Weights of a small GPT-style language model, trained from scratch on English Wikipedia: 7973 steps.
MLP neurons of a small language model. Each row is named by its layer, matrix (gate and up: input weights; down: output weights) and neuron, and shows model dimensions 480-575. Each number is 500 + 25 x the weight over its row's rms, rounded and kept within 0 to 999. Numbers have three digits each. A neuron's up and down rows have the sign that makes its largest values positive.
A block is one neuron, or neurons of one layer that tend to fire together. Before each block is what it responds to, as a language model described it from the Wikipedia text at the highest values.

Titles before names. Title, rank or role words, and country codes in results tables, that come right before a person's name or an "of" phrase, such as Major, CEO, RUS.
L2.gate588:498470502470519511487499501533516497537489484484519512510503507533488525550476525522552534512496502523525506482515507501506476511484504541514445477449430459474466529489476469499510524535506548510521537479451537459518561545513501458531473478486497523505512523485540497427476493510534506502
L2.up588:521475497530492500528529498507469515499491488525554507525517519507522512542496513530564501489512518516515538496517475519502516507510529536485458462470471481493535507541476470451486512560467513462502516481503472502490497528469516505499535512472458491520470509477495475469467513485508495528
L2.down588:524467507546466468509509474524490584496497507497473493505496490546507495521439481501529479503524490521482477499482524475530519524510482557517486515493509495498520494486497488509512510479508507537497503449449541444458517564535481471494504467488484533513535505469495500459520461517518511485

Final digits of numbers. Last digit group of multi-digit numbers in tables and stats, e.g. populations, vote counts, measurements: 1,26|5, 11,7|48, 78.|59.
L5.gate4:500542477539528510488503523519445474478477507488478529523470528518454489474499484544528494461546546505522516479513484460540493497542486465457524504483461503479508470516508507490525508495481531523495498567525495518469486516497507523455504504495498532508499486508524514470470526515501466479
L5.up4:482515498542503505496484504516477523527513539504487527467457500450563495444504519485497453490508509457491498507549501531510494464507554574454482539556468536531497517502543537520500524491495497474520499499493486466523476514513503519510510453551477483521515487505530490481551495465462513511
L5.down4:516501516509506451543480517532496467459502480468499519508521518521494566519509487457526507500483485481494510461468480491451519497527542515556502502494475504513464471498476458494491470506500501511526482508515505493538538452484482469528474501535471544559500563477556501538492483472488502483
L5.gate237:551504463460483507480490542458487447527454474514515490520509515491522525454515533475490526522497488459517534483498504510496536497508484495482500508486481532475490472518479566484463468520509497511490471453498472492500471528514478497489523554478474528493478515486536487509486475498545468561
L5.up237:515516548527531503451501525540490476527481495485482511513509478478476457492517563505523493456488468470536467487478510461496490490514477544485511506512528522527518471473522496521513463503486526435511502530496458526517549505513529534522551516477452494525504502451493505543490441522491462504
L5.down237:505479557541486502474509513504531524516472512483507509488501502458494511512476500493540476547473501493450491504539474514507492482510530484509473526494473547534486533494487503515498456524477498541533441483485490449517508525564476475527546525491526474504473508485529523457539513502408497502
L5.gate669:500531515519488490518492461490514494506494509524489461506507526505495490529504548501503501477521517509510478492491466449466496515499519577525482518470493518444489526511536478497492507492491508494481427493544486516509491493476507486517472529506504483455502481540499475508482470523481519430
L5.up669:506516565469511466534527539482516490555489519509508484508485496530499520505486538505485493482500487468496492499493481447473504481498527514519505509470517507478551469543500494476503556526471501518451489513473503490474507511512499483548510534512471533460450504457465491498471503526472489462
L5.down669:496484500511522497527509522493507488500493506474552484488499500484529509520482556504475448496563466489474496514501507456462513528502490537550487506508495507509523521474482511434526458549493524514479479518541523516534521511469452539540488491473473499506522532491490495472465520549537479449
L5.gate764:469518505455502494448497483488500483483454512485525527513500491492529443485473540501520489519490531487531470475507510510469534508502545513486459513471523516528502504525538528483516551490489499526524508532518513463493520490478488479510496528507508487492490494473484468496483517524480493469
L5.up764:468529533474513487480543508455500539506487455508546517471484518488486514490510522515497482520495443498512478457504501518496509474503504521491469517485491527543477475517539510508519497510462519534478503471477524483496516470499498492508522534494497493512471472492466569517508502501453527509
L5.down764:528518493495447543498507460549480474476450493499474492477506517507532559491491507554503538501530505479476543529479435468508515514513467474495498522500468486520473527497492460484523519533472484509493506493499513493545514491489552519477478460527493504510495480490508490490502471505496519546

Post-name delimiter. Punctuation or connector right after a full proper name, mostly a person's, such as a comma before an appositive, " as" in cast lists, table pipes, "(" or dashes.
L5.gate546:447477521507543499485525490517460494518529543498521494500525516476468529502492527486517525502520523472487548511515513507514526451473509520525492521494499522499499488465510504480487548529514507495543503527519484507500450462501499481521498492472459489434497538505503493475477543490530498512
L5.up546:476491489506510500525511489503500465491503497484474450501482564420493492518509507527501486463503539508482497510543507461507524508429515515537495489517520506519492506494539511509509489501528539515510502444463505480502560517520489528489478459514511492505515461489466481463454540472523533473
L5.down546:553485471517506524499494528477483486512501511517489510460511501505470520524515468530516462533521526498464485484507464490524471482465494498530485545425515515456494508472518516524495511476511498490509458510481547472504466501469539457519506509494538457504492510518513500484502534513542511526
L5.gate733:461454489500511470515514478486503529522458496488478481488481527462523503464505546501518496504508462490483546461498516447514562518496480521478479484456523532515488515480532509484480495489489514531532505474496487495507505488537497528488534497522489490501514478471485487498462509514491503540
L5.up733:498526524505509499497466520490479485522481529505505471488485519476438522542498504497485493539507551473447514481496525484540495491465508502499479477498493490505495502487540537504512479504511479471499498544527520495502547535490502491552494529496522474480534509464473509441467505522497538510
L5.down733:552502504494511499456491483506502519535452523496460486497518459486474534491490489478496469515502491491469498435486527479540473529476530495529482499523489523497521488481526520518520552458538538496561521493534466489495525511506517485504517478498499502515523525502535526459500492520498492495
L5.gate988:474472490500531530493535490503494464485536508463510537522477516441539466507461479500517500526508450493488518523483537487502535531524502454514475498453488503461523468482501504519506478506458535483533517468521460491496487510517471519507528527490511554513504520539492474486497565522550520497
L5.up988:496547499509477493477509519514513474507477503518467468494483543495517505489478482468492457489506488497497515498480511530513501512439474486502483523533485477521489483513489499540518541577475588498520527533488500494463538498483498523503475429486503479523515509518522496495491493504491499528
L5.down988:473445466503521513499555517508517512463514496525552515469524482486505486538508510497552480487469460497519528516512509439535520491500482529494472476500516516503468476514493547508487511497488479470490459532535469446484508465546487539495519548530516544504516534517495456485505525465482527498
L5.gate1083:491470462495492517503528497499497511494486544519487447486501470488527467476493525489488486498509516523496508519531516509528488517478454474485476475489503490472502512515485530524490493435469544562501448490516492517504521527504491482516487482496461518467552459536499484474455468485521495487
L5.up1083:444477482512474507501540510510487488493524519520490483591514477476499505502520526503471535484500498506528491523544493514508463465481511486513498485522470508483515491522498467501519523453517492479466516469557493445509467532480491518501564489532493515482530451481495488511482515507490462531
L5.down1083:510455499482508505508504495472538477499510491476470508472475459527482501505503485496500493489496493506507526555485507457502482508507521531507463463485487547497528556520566454497531503512513536477487564504499468513521470523455508483493477507487494474513526481504532488481534455495506519508

Multi-digit number pieces. Digit tokens inside or ending multi-digit numbers, mostly in wiki tables of votes, yards or scores, such as 3|22, 4|45,801, 18|25.
L2.gate512:490518494517462538465525497491492474465510518503522534458485482542493446503507514526511494509526467503569515503535465512513528503507499519474488565537520451459487454519528536488564522507478484531503493517495572486491552479537510489500484494456477459477480507513527503476523510504464520516
L2.up512:538502510479528497485470495505502516526515494496508521531519499469487464469516511475559500504507470514561485516516492485499497483474527548505454523480501474528487471530516503507509553520462517491510506541483527504515544490484492545444537521522518433545482516484466517504498456462564480545
L2.down512:479510490482469557405540467524477500518478531506465478468491533492513472502523498484535466423517535494497506516528482501470508461511530555484519534500472540460513526530523489537468531488482502501479519489484501500488514492520512539449421532533445478475489496530495436499536483474493463535

Upcoming job-title predictor. Tokens just before a person's title or role is named, like Deputy, Assistant, Vice, Rear, or words such as appointed, as, and, served as, a comma.
L6.gate552:525518475476513493550506452490518524492479504462479565512461505472496510473505489480548484518498489534490480563499505478557460536475479510494466520511496463497489512522540511509522512570501523463523482480513479522515518511499488552523498498529491522514524497498546502475520475511513482464
L6.up552:481492471514474474498525467539521496481498488466499544515495507450509478494482524490513468511469514469504472507507508499521473491470507527520488482480481526501530528517521500466491546522466523464491507532482429546492494474470475526548490510482486496472526515551518495472523502509506506498
L6.down552:526493482478493519457491512556522481498456483514518499513543466475460475510538510479535455516507512485521514491501538549509502442443496510544485508479504504489488533486511505490510536516486557492512507507523483506478563467568494524484478525537495484509521529538545488477533512458475482511
L6.gate691:494513459498499475478511496511519501531522505490483473482528432502483492510459530489524541527540445483499472525445503513510541488473491495501495501509467492454535502523493512537504517466514529478508487510556512513453513484536487504512520528526476506504526529487540499501531510489430525506
L6.up691:492531481521486476533512524552519536524465515520542466527522467492475477464488510515496553510535486497446491455473503460556479478500475506500506478539490528484539506468486496497493539536506502502494487558545495515513485539519481492519500509463492518489535503513501499520496474520464504512
L6.down691:502518500527455504493518504513534495501476534498504493496529520456524494483523477495540499487488517489484494463474553435506541460470510498510491500513519502482515475525487495516465535501492517474500509537501550520498544512484507524473532516502494515505499539516513494474505523495502491503
L6.gate831:499535516523457524475516540532460521498475460507490536516497505493512498485498511497478507482481537552472495479454538500513500529481505557529517523486509517454535497492515523524490523529516532531501511517501473543461553486477515538502508510509512520479523500489535487500502533513499499512
L6.up831:509494484537515461509482503496474481461531520517538507463479472473488501504496501494516503518493519526490490493485522475504499480458485486474498492535499495511516495482489485489492520455486532548457475508535492511467499515486503555489469490490482520513480509482513535507553449460483487491
L6.down831:476492516491492464482530469522544485492506489474512496511488535498494505500475499482490482490486528437486518483503451464518489525527466504522467502512497494461482490493519536481486512478476502502484480501513516497502525482497494457526509471492519502506536521474525486470515473528519458498
L6.gate986:504472492497495476496493542534528558461493482451463534507541547415479492510492509492529472498503502515514519465476525549488515478472502480514482463502478465505500453548468501523536498485475569497499452485517464498502497499528486549449539466484479483527532487543509485487537505503460499523
L6.up986:504488509479522459463449495520523493502484527489489552444486495501514502550488479497495488519539485505459465521457507511518498516517528488503455478475500479478538506551500519508506514500477526485524527499507441493519468505508475480488528489504521497454459501492508506511499488528478502482
L6.down986:467481524486480494470538477532497531550497493505531451485507472534491510492480505517516507503453519510463512505544475541526527474474499536455507489486525529528499480479524491424470496448447464476507495507467533468535532542473509510503471497519464472507537482503483534503513504461480509496